Weights of a small GPT-style language model, trained from scratch on English Wikipedia.
Size: 12 layers, width 160, 2 heads of 64, MLP 640 SwiGLU, vocabulary 4096, 5.98M parameters.
Architecture: rotary positions, no biases in attention or MLP.
Training: a variant of Muon for these matrices, 3437 steps.
MLP neurons of a small language model. Each row is named by its layer, matrix (gate and up: input weights; down: output weights) and neuron, and shows model dimensions 96-159. Each number is 50 + 15 x the weight over its row's rms, rounded and kept within 0 to 99. A neuron's up and down rows have the sign that makes its largest values positive.
After each neuron's rows, "fires on" lists the tokens most often at its 100 highest values on Wikipedia text that the model never trained on. A number after a token or word is its count.

L7.gate478:61 31 40 42 55 64 55 48 29 38 58 06 47 75 32 44 33 44 51 31 47 61 75 52 35 45 47 26 43 58 63 25 40 67 60 24 42 47 29 52 53 73 41 71 56 51 24 38 37 29 44 42 37 51 37 54 66 49 46 35 54 51 67 48
L7.up478:67 65 70 30 47 37 41 46 40 44 27 75 51 64 60 73 32 44 55 47 45 52 35 49 23 22 58 30 33 76 46 48 41 75 64 43 35 70 48 44 36 52 36 27 62 26 01 56 31 57 58 39 70 70 65 55 76 87 46 54 57 40 38 31
L7.down478:46 50 50 59 45 53 31 25 49 78 24 39 17 56 36 64 61 72 45 31 34 33 45 32 44 57 20 65 54 43 50 56 80 82 26 60 61 26 66 23 73 45 35 80 48 40 61 34 71 63 71 36 49 41 50 60 50 32 66 35 53 68 66 54
fires on: "A" 22, " I" 19, " any" 13, "I" 9, "at" 6, " no" 6

L6.gate189:68 58 45 43 51 46 36 70 81 64 63 53 46 43 42 41 24 56 44 66 89 54 67 71 57 47 29 73 81 49 56 77 44 26 36 39 44 47 33 67 61 27 42 56 34 53 36 43 47 64 36 57 36 56 56 57 19 38 98 36 63 36 29 52
L6.up189:52 67 31 43 45 42 49 61 26 38 43 52 35 56 66 47 37 67 31 59 63 57 23 33 42 74 39 80 52 53 37 38 73 57 51 35 33 47 48 22 69 38 75 35 65 35 38 61 40 70 68 34 38 54 66 40 87 35 59 49 46 33 30 57
L6.down189:39 71 57 54 44 39 71 37 54 31 22 47 67 41 57 44 26 35 59 35 70 65 53 31 51 62 36 54 36 26 35 48 52 46 60 60 51 45 55 54 39 57 75 57 45 53 52 46 49 57 39 67 77 03 28 45 71 45 24 41 11 58 59 27
fires on: "g" 20, ":" 17, "," 16, "in" 5

L7.gate319:36 58 45 30 30 64 49 23 64 41 54 66 55 62 57 59 55 62 74 41 23 45 36 37 51 47 56 28 68 39 45 34 29 45 49 49 51 40 53 59 42 54 22 49 36 58 45 43 41 73 33 62 39 55 55 37 58 33 68 29 53 71 26 52
L7.up319:48 33 45 36 42 68 50 28 18 72 56 62 54 49 86 61 81 00 64 29 57 53 40 73 37 42 23 68 52 33 37 34 45 33 45 49 43 61 45 78 66 43 42 26 27 21 30 39 49 52 16 44 55 35 82 64 55 66 49 46 37 64 69 64
L7.down319:63 45 49 25 51 57 29 74 47 54 49 45 73 55 58 49 64 24 71 67 88 76 38 62 41 80 53 48 60 36 45 51 35 32 48 45 20 45 65 62 49 52 62 42 41 67 09 53 42 69 40 49 50 12 56 87 92 51 49 41 48 37 64 37
fires on: "l" 13, "it" 12, "ur" 11, "w" 8, " soc" 7, "ar" 6

L2.gate346:40 39 57 33 68 48 47 71 36 54 54 23 56 25 55 45 58 18 34 84 73 42 53 24 63 44 44 42 61 55 33 51 62 51 41 55 51 55 51 52 59 75 59 73 45 61 70 67 60 41 72 43 44 51 51 31 37 22 49 47 38 59 16 48
L2.up346:42 42 48 33 54 45 57 59 27 72 36 21 49 31 65 49 66 20 38 84 67 37 56 15 83 36 43 62 69 43 40 59 46 45 47 40 74 60 46 46 45 55 64 61 43 67 71 58 53 53 67 41 59 63 54 45 26 32 63 30 44 64 31 52
L2.down346:42 33 61 49 55 38 42 55 71 29 99 50 60 48 29 47 76 32 25 37 63 60 44 49 51 46 39 54 48 41 22 59 58 41 42 87 57 16 43 59 67 54 19 84 75 56 61 19 47 41 57 55 49 56 47 27 81 36 28 46 23 46 73 57
fires on: " and" 59, " served" 13, " although" 4

L7.gate326:63 49 77 64 35 37 87 48 61 59 19 58 36 47 26 74 37 56 73 35 60 60 51 65 48 75 49 34 61 38 55 31 64 58 40 27 68 52 29 46 59 79 53 60 45 67 46 26 41 54 61 36 52 57 47 51 61 40 47 60 66 46 37 61
L7.up326:24 58 78 63 38 36 45 47 53 42 62 59 26 30 58 55 47 48 36 22 67 56 35 68 61 51 53 90 59 46 42 55 73 70 58 61 58 56 56 28 38 65 31 37 31 43 65 46 47 43 74 76 42 70 28 34 40 23 65 33 45 38 49 45
L7.down326:45 62 54 62 58 56 72 62 56 55 52 65 44 37 47 65 52 66 44 68 31 33 20 71 68 47 44 53 53 33 55 46 20 18 68 72 50 17 34 52 41 37 60 61 32 37 47 61 50 31 46 47 42 24 27 51 58 75 40 58 29 56 29 73
fires on: " and" 47, " or" 11, "/" 7, "ly" 5, " most" 5

L6.gate84:29 59 50 57 47 56 66 35 56 50 55 21 81 47 49 29 66 79 50 55 29 34 37 60 51 60 46 72 49 62 62 55 57 58 68 66 45 48 50 73 45 60 14 51 71 42 48 46 57 73 55 17 42 56 37 39 49 51 42 57 51 44 62 35
L6.up84:66 37 53 35 32 36 64 37 58 25 66 29 58 26 48 52 57 58 40 43 58 58 64 32 74 33 54 45 39 51 53 44 51 43 55 37 39 68 61 64 53 61 36 50 54 34 31 31 35 61 28 24 55 63 24 44 35 38 56 37 55 83 47 57
L6.down84:00 63 51 55 36 55 48 37 36 73 46 47 41 53 29 44 53 55 45 41 42 31 53 52 59 73 50 53 14 51 57 50 64 73 71 75 40 46 52 52 30 34 42 52 70 26 61 58 57 19 72 33 53 58 67 70 53 41 74 51 72 41 43 41
fires on: " had" 23, "c" 17, " exp" 11, " conf" 9, "im" 6

L7.gate149:49 30 75 59 79 39 60 53 38 43 64 53 60 56 46 55 24 36 63 64 42 53 69 50 47 62 51 68 59 64 52 67 77 47 36 59 61 25 58 66 75 40 49 53 69 09 50 28 52 46 20 52 66 49 43 76 45 73 27 64 48 65 49 71
L7.up149:44 17 75 39 43 25 48 38 77 36 63 64 59 63 40 64 21 36 48 63 67 54 58 65 40 54 44 34 26 44 40 65 54 30 45 66 51 45 43 54 27 60 49 36 70 20 47 47 58 61 13 26 42 52 73 28 35 48 51 59 40 48 49 37
L7.down149:49 36 41 49 43 37 56 53 58 45 69 33 87 42 44 22 36 52 50 56 33 37 59 17 25 65 53 39 43 21 20 64 31 74 37 46 47 50 58 46 57 28 40 55 53 30 41 63 43 59 46 61 65 52 67 29 38 61 64 33 64 43 60 55
fires on: "." 28, "-" 28, "a" 13, "on" 5

L7.gate183:85 78 69 45 47 81 44 55 26 30 63 53 57 40 37 42 38 56 46 57 52 87 53 60 42 63 43 74 56 33 52 47 46 51 24 74 39 33 43 67 65 55 73 60 43 58 29 57 49 27 53 21 57 51 84 50 42 34 43 53 23 55 27 48
L7.up183:56 44 52 61 44 77 50 29 36 50 50 44 72 35 33 47 63 55 59 64 48 45 51 36 60 49 38 51 56 47 46 59 50 47 54 74 14 38 60 63 61 65 61 56 28 31 67 72 63 61 98 33 62 49 78 76 46 51 51 43 39 66 52 44
L7.down183:51 47 66 85 52 71 40 71 40 67 75 38 22 41 51 74 59 63 19 52 48 46 47 66 47 26 45 53 55 52 49 60 48 59 48 35 61 67 46 54 38 19 53 64 74 45 52 51 63 57 10 41 47 56 49 65 64 44 20 58 46 47 38 28
fires on: "p" 13, " and" 11, "ag" 10, "°" 8, " of" 7, "eng" 4

L5.gate440:47 45 19 47 39 55 59 42 50 42 78 62 74 65 13 52 29 63 41 49 49 58 48 32 42 67 42 47 26 45 61 61 41 42 70 55 64 42 30 46 57 53 63 71 73 66 35 54 40 42 53 40 56 44 57 50 63 19 35 32 75 50 46 64
L5.up440:77 44 20 43 35 54 75 62 20 58 39 70 59 36 56 41 17 67 46 47 61 60 59 62 51 39 53 46 52 52 51 36 27 56 71 63 68 53 23 48 29 57 41 59 49 47 53 43 30 45 41 67 29 66 44 24 61 51 28 64 63 25 30 40
L5.down440:63 32 63 38 57 40 48 74 43 39 95 53 39 45 59 58 37 50 49 45 47 49 34 46 43 35 60 41 51 45 28 36 96 49 61 59 63 46 39 57 33 57 32 51 49 40 66 47 49 60 45 33 63 50 46 23 41 67 30 58 48 36 38 28
fires on: "el" 26, "th" 10, "ith" 8, "or" 6, "E" 5, "ible" 5

L5.gate137:57 39 54 47 49 56 53 31 58 44 47 47 45 41 69 57 67 33 35 22 42 69 49 41 45 52 58 10 60 46 44 34 44 43 57 53 66 41 09 71 47 60 22 60 77 34 44 52 58 44 25 58 25 26 54 15 54 58 37 53 48 34 40 81
L5.up137:36 51 79 45 29 40 55 62 52 84 49 58 40 39 50 55 64 27 55 60 58 47 53 51 48 47 47 79 25 51 26 65 49 42 76 30 70 52 55 19 34 47 45 68 37 35 41 58 33 54 67 54 42 74 24 76 35 56 54 51 41 54 46 51
L5.down137:54 38 74 62 54 63 34 63 69 62 23 56 48 42 11 56 61 38 44 40 52 35 29 52 34 50 60 74 38 83 33 65 54 57 49 58 62 60 45 50 63 45 22 32 41 40 32 50 30 55 58 46 75 42 90 26 61 54 68 74 59 54 55 36
fires on: " l" 15, "ann" 13, "ed" 12, "ill" 9, " own" 5, "en" 5

L5.gate302:47 24 32 43 56 52 63 58 33 59 61 50 40 24 51 33 33 53 40 26 28 36 40 45 41 56 57 47 41 58 48 55 38 31 40 40 72 35 68 55 59 66 40 76 44 47 43 55 34 78 49 27 35 48 53 30 23 55 43 49 64 43 54 29
L5.up302:50 64 39 65 28 31 62 51 45 53 41 46 30 71 51 67 35 39 71 27 68 48 32 40 51 50 54 55 32 66 50 45 57 58 32 39 74 60 54 37 52 57 72 76 63 67 34 76 54 83 65 20 62 55 33 51 26 68 43 56 66 38 36 76
L5.down302:52 50 52 40 45 42 67 83 49 38 35 45 69 70 78 42 55 37 63 68 56 25 30 32 69 37 53 47 88 58 47 22 64 59 47 42 41 39 63 37 58 50 36 35 64 67 34 60 70 59 45 25 75 69 40 61 63 57 47 44 73 58 61 46
fires on: "or" 33, ":" 15, "al" 13, "om" 9, " on" 8, " –" 4

L7.gate332:36 32 60 59 50 35 47 62 64 54 55 53 32 54 81 55 53 43 20 64 63 55 31 36 64 50 49 70 60 95 62 58 54 66 69 31 64 28 71 32 53 47 78 70 42 55 62 61 44 33 36 70 43 50 54 65 48 61 53 42 46 55 32 44
L7.up332:54 39 46 46 50 54 51 28 49 56 57 54 36 36 67 17 51 66 63 53 57 46 62 60 72 77 51 60 48 64 50 53 28 64 29 41 90 42 36 55 55 35 65 80 68 65 49 70 37 55 70 47 47 42 49 39 03 17 55 65 59 39 44 59
L7.down332:17 48 41 53 29 40 74 40 52 49 68 50 68 40 15 46 47 40 75 30 43 34 49 68 54 57 75 59 50 45 42 62 42 82 28 60 59 61 63 55 31 24 47 40 40 17 54 45 65 48 20 36 36 20 77 70 49 45 61 55 41 63 22 65
fires on: " to" 54, " n" 20, "n" 9

L8.gate214:75 64 71 62 54 51 45 36 59 81 63 57 62 22 68 39 68 76 68 74 62 57 61 43 59 39 60 38 52 55 47 67 49 48 67 73 32 21 45 85 79 40 51 50 47 37 71 65 50 43 29 62 29 43 62 38 26 45 38 21 38 50 33 68
L8.up214:73 66 69 31 52 53 32 48 37 86 95 58 57 29 38 43 65 74 54 58 33 51 66 32 30 68 67 37 33 59 51 47 44 42 45 49 24 30 39 70 42 34 51 61 37 36 50 49 20 36 46 35 47 51 65 45 56 33 41 59 39 55 47 48
L8.down214:50 54 82 34 24 57 24 68 49 80 50 63 32 25 38 31 51 42 60 58 48 48 64 31 41 67 36 55 39 48 44 67 44 70 40 50 57 66 62 49 34 21 42 77 81 66 29 61 62 77 32 61 40 52 52 58 53 48 41 49 36 80 51 67
fires on: " and" 80, " &" 4

L8.gate440:48 61 58 36 28 70 51 60 30 44 47 59 42 60 54 27 63 60 25 08 56 58 44 51 37 48 51 80 26 58 75 47 65 55 66 58 75 76 78 33 55 24 39 73 67 45 68 38 49 35 40 50 32 49 61 61 36 51 49 33 35 55 56 34
L8.up440:66 13 48 59 51 38 67 46 43 46 32 51 49 77 63 49 44 33 57 28 18 63 31 40 67 52 49 67 85 24 47 28 36 53 41 57 66 40 38 48 54 51 60 76 42 61 29 58 69 44 49 39 42 34 45 76 51 43 64 82 73 43 40 46
L8.down440:58 33 60 49 56 48 56 48 77 46 59 48 87 66 28 30 34 43 67 33 50 33 49 49 48 56 54 49 52 55 44 63 24 63 47 39 73 58 56 48 82 39 42 75 46 55 36 78 55 39 57 54 35 29 67 67 53 73 33 24 63 55 61 58
fires on: " B" 20, "b" 14, "n" 6, " W" 5, "ill" 5, "D" 5

L5.gate78:63 32 51 42 59 64 49 59 22 70 47 66 50 70 42 60 47 32 49 20 55 51 44 50 31 41 44 34 54 56 49 59 61 69 19 55 52 66 40 51 66 21 58 46 50 48 59 40 50 33 77 59 59 70 65 46 80 67 83 40 50 60 61 49
L5.up78:47 30 57 40 54 77 43 45 38 72 54 45 45 33 27 59 63 39 47 57 40 43 47 42 30 54 52 26 47 48 47 51 67 64 40 57 43 57 48 54 58 34 54 44 47 70 57 41 49 34 91 49 35 63 46 58 66 42 55 35 37 68 50 48
L5.down78:45 23 56 70 48 29 31 38 43 55 24 76 59 60 68 13 43 08 34 57 50 28 48 46 33 45 39 18 42 74 54 62 47 64 38 44 57 42 65 44 56 42 57 68 36 39 57 55 40 59 42 42 61 27 81 32 73 59 69 64 67 52 59 60
fires on: " a" 90, " an" 7

L5.gate224:58 54 69 53 69 70 35 47 35 72 35 38 44 48 42 60 28 41 39 49 36 69 56 53 60 43 34 56 70 52 58 55 44 37 66 61 57 84 85 57 57 57 61 45 59 53 13 51 48 58 38 41 56 39 46 45 45 34 30 48 48 26 50 39
L5.up224:29 51 46 38 34 66 48 37 41 57 40 35 43 53 25 77 50 54 36 43 56 74 60 34 40 59 63 49 36 61 71 54 32 47 49 46 48 29 66 41 49 57 21 34 45 77 13 36 48 47 27 32 66 73 67 39 90 47 51 66 48 38 45 44
L5.down224:99 61 47 68 57 20 51 62 35 52 56 70 30 48 80 63 85 54 37 36 66 56 47 46 58 41 61 57 41 36 47 55 51 28 42 46 60 29 22 45 25 41 40 51 69 52 74 60 51 62 62 46 71 31 53 66 49 46 63 50 69 47 38 70
fires on: "ar" 18, "or" 16, "'" 11, "at" 8, "id" 5

L7.gate65:61 19 38 69 60 90 73 27 16 44 61 52 47 30 74 42 51 54 48 49 33 62 36 35 74 33 69 47 58 52 76 37 74 48 40 60 43 26 48 64 29 45 63 64 25 42 31 48 35 82 49 56 59 73 78 43 37 46 61 37 18 47 41 66
L7.up65:03 40 30 42 79 63 51 28 57 46 66 51 19 37 69 43 67 49 32 35 65 70 49 43 56 54 50 64 50 23 58 29 36 47 59 44 82 43 58 48 45 54 52 40 58 52 32 37 53 33 50 29 44 51 45 36 64 32 55 63 45 61 70 54
L7.down65:34 55 74 44 36 56 67 46 57 41 62 72 44 45 62 57 62 55 35 57 63 65 64 57 10 55 57 45 63 59 53 46 45 64 60 43 40 62 65 48 49 82 79 18 41 55 40 47 46 76 21 56 53 43 67 54 48 52 53 15 43 30 75 50
fires on: "ur" 35, "er" 17, "m" 10

L7.gate103:60 65 47 32 75 40 55 65 57 56 45 27 42 66 46 44 50 52 46 55 62 41 67 57 45 52 76 87 47 43 76 45 42 73 86 12 61 44 53 45 53 41 60 53 47 30 69 48 48 55 61 74 29 33 28 56 63 54 57 65 50 62 61 74
L7.up103:42 86 30 33 55 44 58 58 48 49 26 59 37 61 24 53 36 67 39 53 69 44 33 36 48 27 54 73 49 38 24 45 51 61 40 26 60 25 47 48 57 63 53 47 56 18 68 29 60 54 55 17 35 49 22 54 53 53 66 89 61 74 67 63
L7.down103:55 29 63 53 59 76 41 22 54 63 41 37 53 49 43 76 52 70 50 65 44 51 32 39 54 22 60 48 48 74 53 77 76 39 63 53 43 25 78 17 47 58 72 72 61 48 49 49 24 24 49 51 61 39 48 35 52 27 44 51 54 75 41 43
fires on: "ly" 24, " and" 16, "," 11, " or" 10, "ely" 5

L5.gate202:29 66 45 44 58 54 74 68 52 32 47 62 21 33 83 35 50 46 63 44 43 68 57 50 56 47 56 75 55 64 67 56 58 61 35 67 70 30 55 24 71 53 45 49 44 73 57 60 72 61 54 28 33 54 29 71 43 12 32 63 41 56 07 61
L5.up202:42 62 71 43 54 58 26 99 33 71 22 78 80 27 63 53 41 09 50 57 39 63 28 53 51 49 40 58 28 64 56 31 42 57 51 69 33 33 47 31 62 37 54 46 41 59 57 54 33 39 60 55 55 85 50 29 65 73 45 65 54 21 41 43
L5.down202:34 37 60 87 35 34 51 35 50 61 68 64 89 33 48 74 58 69 50 34 56 34 45 56 76 17 69 62 37 49 49 38 52 58 64 49 26 62 53 66 49 55 53 32 53 37 49 51 30 41 23 39 38 44 71 44 63 62 67 44 74 56 53 59
fires on: " to" 17, " of" 14, " by" 10, " on" 10, "er" 6, "," 6

L7.gate156:50 72 47 25 58 58 29 54 61 54 50 59 45 62 50 50 57 57 53 49 58 65 65 36 37 54 69 50 52 80 53 41 41 78 45 50 54 69 21 34 52 29 45 59 14 44 28 50 39 74 43 56 64 64 48 49 67 60 48 47 18 71 70 48
L7.up156:48 55 53 32 68 56 68 50 49 38 36 62 77 55 53 87 62 28 63 51 61 51 56 39 40 50 77 70 39 56 54 51 54 45 45 46 52 49 68 26 46 38 44 19 32 29 30 46 42 43 67 66 69 45 56 40 69 53 81 48 41 54 65 63
L7.down156:47 59 40 67 60 60 36 41 48 58 38 69 94 51 38 53 38 00 57 45 45 42 64 32 76 31 74 72 54 70 39 49 53 55 57 28 65 56 45 60 74 49 44 64 38 41 32 33 36 47 57 48 63 42 58 45 67 57 67 62 55 59 67 60
fires on: " a" 23, " com" 14, "com" 13, "ur" 4, " been" 4, "the" 4

L8.gate531:78 31 58 42 60 59 57 89 51 66 43 22 15 27 37 57 48 18 67 60 65 49 34 68 56 57 14 62 40 51 56 38 48 30 32 56 38 63 55 50 85 43 43 41 42 55 48 55 58 44 47 57 31 49 69 44 47 29 37 71 57 47 47 55
L8.up531:54 30 34 57 55 54 39 62 66 45 59 45 23 53 75 27 38 65 52 78 54 60 89 68 65 38 26 47 44 45 43 50 67 46 81 47 48 43 58 49 33 47 34 62 57 27 75 75 66 67 13 38 50 47 48 67 58 25 43 55 42 54 59 43
L8.down531:64 24 55 59 61 61 24 36 86 79 69 76 44 46 61 46 67 40 50 39 60 59 44 40 60 67 23 41 75 46 34 57 48 33 41 99 40 50 63 55 47 62 36 67 51 60 26 45 85 46 48 37 63 65 64 71 64 48 35 42 51 28 54 47
fires on: " and" 21, " of" 18, " in" 8, ":" 5, " sub" 5, " called" 4

L5.gate530:54 59 42 24 56 45 35 59 48 69 65 36 63 20 34 36 71 29 51 67 35 77 44 87 54 47 49 50 64 49 73 69 60 47 13 77 56 30 55 70 63 65 51 65 30 38 31 39 38 47 18 35 56 73 58 46 27 63 46 41 45 52 40 59
L5.up530:42 36 67 64 44 65 65 44 57 54 47 50 47 60 76 64 44 41 32 49 70 52 47 80 40 43 48 34 23 49 26 74 27 57 49 31 50 77 68 58 51 64 40 64 74 54 52 62 61 40 81 17 72 62 51 50 47 55 54 32 55 35 10 61
L5.down530:23 66 60 57 58 58 60 49 59 46 45 39 34 75 48 65 55 45 35 39 53 46 81 57 37 51 64 55 46 39 29 50 59 61 58 44 32 52 51 53 37 19 53 61 58 37 29 64 42 53 43 50 27 45 33 88 29 70 32 43 37 47 59 32
fires on: "." 31, "g" 13, "end" 9, "iv" 5, "ah" 5

L8.gate70:41 27 64 49 40 48 27 21 24 62 41 46 75 58 54 43 06 65 55 52 44 68 66 32 75 51 44 53 37 49 61 50 43 57 40 64 33 46 79 80 60 60 71 73 70 71 50 67 49 32 24 40 68 53 49 64 58 68 59 29 44 35 70 64
L8.up70:54 54 57 29 20 47 52 61 35 99 46 50 33 53 61 80 56 52 58 40 77 66 27 32 72 81 46 57 46 39 64 32 55 41 74 25 49 50 66 27 37 52 61 45 52 42 41 62 27 48 42 59 52 66 54 58 78 28 56 63 66 67 46 31
L8.down70:56 72 54 58 43 14 42 44 50 41 61 67 48 57 56 27 85 55 46 41 35 61 35 43 80 28 42 59 49 54 53 71 30 19 53 62 52 47 55 63 48 58 55 35 50 46 61 64 70 21 49 34 37 42 45 47 70 70 39 43 49 67 52 51
fires on: "ic" 14, "oc" 11, "ric" 10, "op" 7, "'" 7, "id" 5

L6.gate312:52 61 27 60 34 46 46 57 52 65 32 63 34 00 52 53 47 40 44 08 22 44 69 13 54 67 64 38 46 59 67 72 62 60 44 31 43 60 49 41 46 39 39 72 48 34 35 33 77 64 53 60 58 29 28 51 50 64 59 48 42 60 25 53
L6.up312:43 53 37 55 54 53 52 58 53 43 45 23 52 43 61 47 33 44 54 63 34 55 37 52 43 39 19 65 66 17 55 63 43 57 58 60 72 53 48 36 58 48 65 40 38 53 49 51 66 37 73 53 48 80 80 78 68 56 49 57 35 75 59 45
L6.down312:49 57 42 52 59 57 55 63 46 32 30 38 57 60 60 59 60 75 46 57 41 74 80 54 40 55 23 60 69 24 50 37 34 45 58 58 54 54 48 45 04 33 20 50 41 70 43 33 25 56 40 58 38 40 50 87 65 53 39 32 47 57 46 66
fires on: "/" 22, "ia" 14, " the" 10, " &" 6, " of" 6, "ar" 5

L7.gate76:69 41 49 28 51 35 50 45 45 39 57 48 65 70 42 47 37 54 41 59 35 58 58 49 44 79 56 58 52 38 10 54 24 46 52 31 40 50 43 65 76 49 57 30 57 32 53 46 35 59 58 44 33 34 62 98 50 46 55 31 52 66 40 37
L7.up76:69 75 52 59 51 48 64 60 79 64 41 64 41 52 29 58 38 58 58 37 54 69 45 50 32 49 47 66 65 63 59 51 31 57 86 88 45 79 51 58 58 37 59 66 38 59 40 21 23 47 36 48 43 63 84 28 44 32 58 29 66 74 52 57
L7.down76:47 53 46 54 16 62 65 50 56 63 29 76 52 57 34 39 40 44 60 52 35 41 47 39 44 57 54 72 61 31 33 58 39 58 78 73 25 63 20 78 54 67 31 59 52 81 51 38 37 55 44 35 46 50 74 50 50 31 67 19 43 43 31 65
fires on: "-" 76, "." 9

L2.gate274:37 39 54 41 39 56 36 51 32 67 49 50 55 42 30 64 51 59 54 44 57 17 34 60 58 52 27 16 54 58 65 37 68 72 34 58 83 64 11 41 39 33 53 75 36 30 47 29 66 51 31 27 51 57 54 61 55 38 42 30 44 61 39 58
L2.up274:54 31 88 56 57 47 45 63 34 67 39 53 64 39 40 33 23 43 55 60 50 31 19 40 58 51 25 45 80 49 58 54 58 64 23 57 51 56 31 25 65 47 52 46 50 50 62 56 57 25 38 54 65 74 55 43 30 44 40 39 37 74 49 70
L2.down274:34 81 37 46 64 65 39 39 54 32 35 55 54 69 58 75 42 52 51 40 62 56 55 67 49 43 79 53 28 52 30 51 33 35 57 33 68 79 51 41 51 60 62 79 45 37 39 73 75 60 50 28 53 71 52 43 64 44 61 56 62 44 37 43
fires on: " between" 28, " both" 12, " Mc" 7, " their" 6

L8.gate500:43 39 50 78 40 33 50 49 57 81 49 52 72 63 67 65 47 32 61 48 29 49 50 35 25 42 57 72 47 44 36 70 75 67 46 44 59 48 24 61 62 52 61 70 54 45 43 43 43 53 59 41 41 30 39 70 48 64 26 03 50 56 43 50
L8.up500:48 49 69 39 37 49 14 33 65 58 45 52 62 67 43 34 56 53 50 25 58 54 41 24 43 67 42 62 71 20 53 65 70 38 49 77 32 45 49 61 47 60 50 63 61 31 34 33 48 36 45 36 65 32 74 59 61 56 34 47 53 61 42 52
L8.down500:41 46 68 48 50 59 23 29 42 63 53 33 64 65 54 66 82 26 52 44 31 53 46 25 41 53 43 58 69 52 31 67 49 52 48 72 32 31 75 64 95 65 31 65 54 43 37 43 42 41 22 29 69 67 64 69 63 46 72 28 24 60 47 39
fires on: "p" 29, "-" 14, "b" 13, "o" 7, "t" 4

L6.gate240:57 42 32 59 40 74 41 63 29 44 48 35 56 60 42 32 62 33 71 63 66 79 76 48 69 34 12 75 62 49 48 62 49 80 43 26 67 78 41 34 51 63 34 48 54 59 40 36 52 49 59 42 36 43 33 69 55 33 68 48 38 05 77 57
L6.up240:55 42 66 61 52 50 66 34 83 79 58 60 23 43 65 23 62 70 65 63 67 61 29 29 50 62 45 38 62 45 31 48 43 72 78 48 59 54 48 36 59 66 16 53 57 46 51 42 79 20 32 48 45 79 61 71 60 40 71 60 55 67 48 45
L6.down240:40 45 61 54 60 61 32 17 60 63 80 53 24 52 44 55 47 57 58 37 30 52 47 38 57 73 52 33 38 32 59 52 59 17 56 54 69 26 63 28 53 53 60 76 56 41 80 52 73 36 71 46 61 33 22 67 16 80 25 43 45 83 42 42
fires on: " and" 65, " |" 5

L2.gate556:63 49 49 57 33 45 26 39 55 50 66 67 41 64 56 55 53 75 46 00 61 34 86 40 49 31 54 42 82 47 65 46 50 30 46 30 50 24 51 63 30 64 53 17 44 33 56 30 42 60 35 58 43 51 47 64 44 42 52 58 56 56 81 45
L2.up556:63 53 63 26 36 49 69 35 53 56 67 59 36 55 51 54 58 74 56 08 48 18 61 39 25 29 76 49 64 48 50 59 48 60 82 35 54 29 67 50 31 38 45 51 12 49 40 51 46 47 16 52 16 62 45 42 62 56 50 74 53 35 62 54
L2.down556:41 43 82 52 43 43 30 57 45 63 52 76 44 39 34 63 52 43 15 06 43 38 59 40 51 29 58 45 72 35 69 80 86 66 56 61 45 58 64 30 49 62 36 59 40 48 35 40 61 43 32 28 41 24 50 20 46 46 61 26 53 51 62 50
fires on: " I" 19, " You" 18, " che" 16, " us" 10, "I" 9, " we" 8

L2.gate108:31 83 61 50 62 60 32 62 57 44 28 38 54 56 61 44 59 56 37 51 68 50 53 45 46 52 44 46 35 61 45 40 42 68 22 30 36 55 42 23 22 64 27 64 28 61 61 60 73 79 50 54 36 64 52 48 55 73 46 30 53 32 49 57
L2.up108:47 96 27 55 61 36 37 33 55 73 75 38 45 45 57 61 53 36 62 53 77 42 42 78 52 46 76 61 52 38 33 32 30 28 30 48 34 15 54 49 69 66 38 53 51 66 58 63 61 54 60 27 49 46 35 68 32 80 37 40 37 32 50 49
L2.down108:60 23 53 59 60 55 74 38 20 67 44 60 44 49 19 31 79 28 56 47 31 52 47 58 47 43 59 45 46 60 66 70 68 56 48 40 77 60 39 38 68 39 63 40 62 54 48 58 02 33 64 22 48 53 64 39 62 49 66 65 72 38 59 50
fires on: "ill" 17, "ic" 16, "ed" 9, "\n\n" 7, "ish" 5, "ent" 5

L2.gate67:66 54 64 33 37 47 56 56 48 41 68 55 53 33 58 36 49 56 51 45 69 48 23 41 44 38 30 78 38 62 44 51 39 19 66 52 60 47 56 45 63 30 49 50 57 12 35 19 42 49 50 14 70 25 86 50 61 61 32 47 48 54 44 64
L2.up67:57 57 42 27 43 51 29 61 35 29 35 49 51 49 61 51 63 53 47 48 61 42 63 68 47 55 40 51 38 26 51 46 55 53 60 30 51 35 30 44 33 53 30 46 45 00 33 13 37 41 45 44 31 16 88 34 47 71 77 52 56 49 46 60
L2.down67:49 56 76 62 45 46 40 42 80 62 74 70 32 36 41 58 47 47 72 44 39 44 59 27 51 39 24 59 57 62 32 19 51 39 66 47 46 65 46 69 69 50 82 37 72 62 37 68 84 57 49 48 68 72 49 53 54 41 48 67 52 56 72 58
fires on: "l" 30, "," 20, " and" 14, "\n\n" 12, "2" 8

L8.gate163:55 70 43 65 72 09 66 33 58 47 52 41 52 54 31 62 39 50 42 63 45 69 56 49 44 43 37 48 31 41 38 68 64 44 75 60 36 37 39 57 49 71 35 33 41 55 58 30 41 60 69 15 56 41 58 70 25 35 52 58 47 62 28 34
L8.up163:52 58 44 59 55 26 58 31 28 63 63 68 51 53 41 61 58 54 62 52 26 59 68 54 43 44 63 67 33 27 56 88 17 49 55 69 35 51 32 74 56 42 68 44 07 90 69 49 43 54 54 41 12 62 33 71 33 60 32 44 47 58 35 56
L8.down163:29 15 60 48 45 31 49 47 43 52 44 45 75 59 63 49 52 53 58 42 50 61 47 68 39 75 59 71 24 31 80 84 73 30 48 61 15 39 40 71 86 74 47 61 43 71 50 47 57 35 49 61 70 67 54 80 41 43 39 27 40 81 61 62
fires on: "-" 76, "|" 10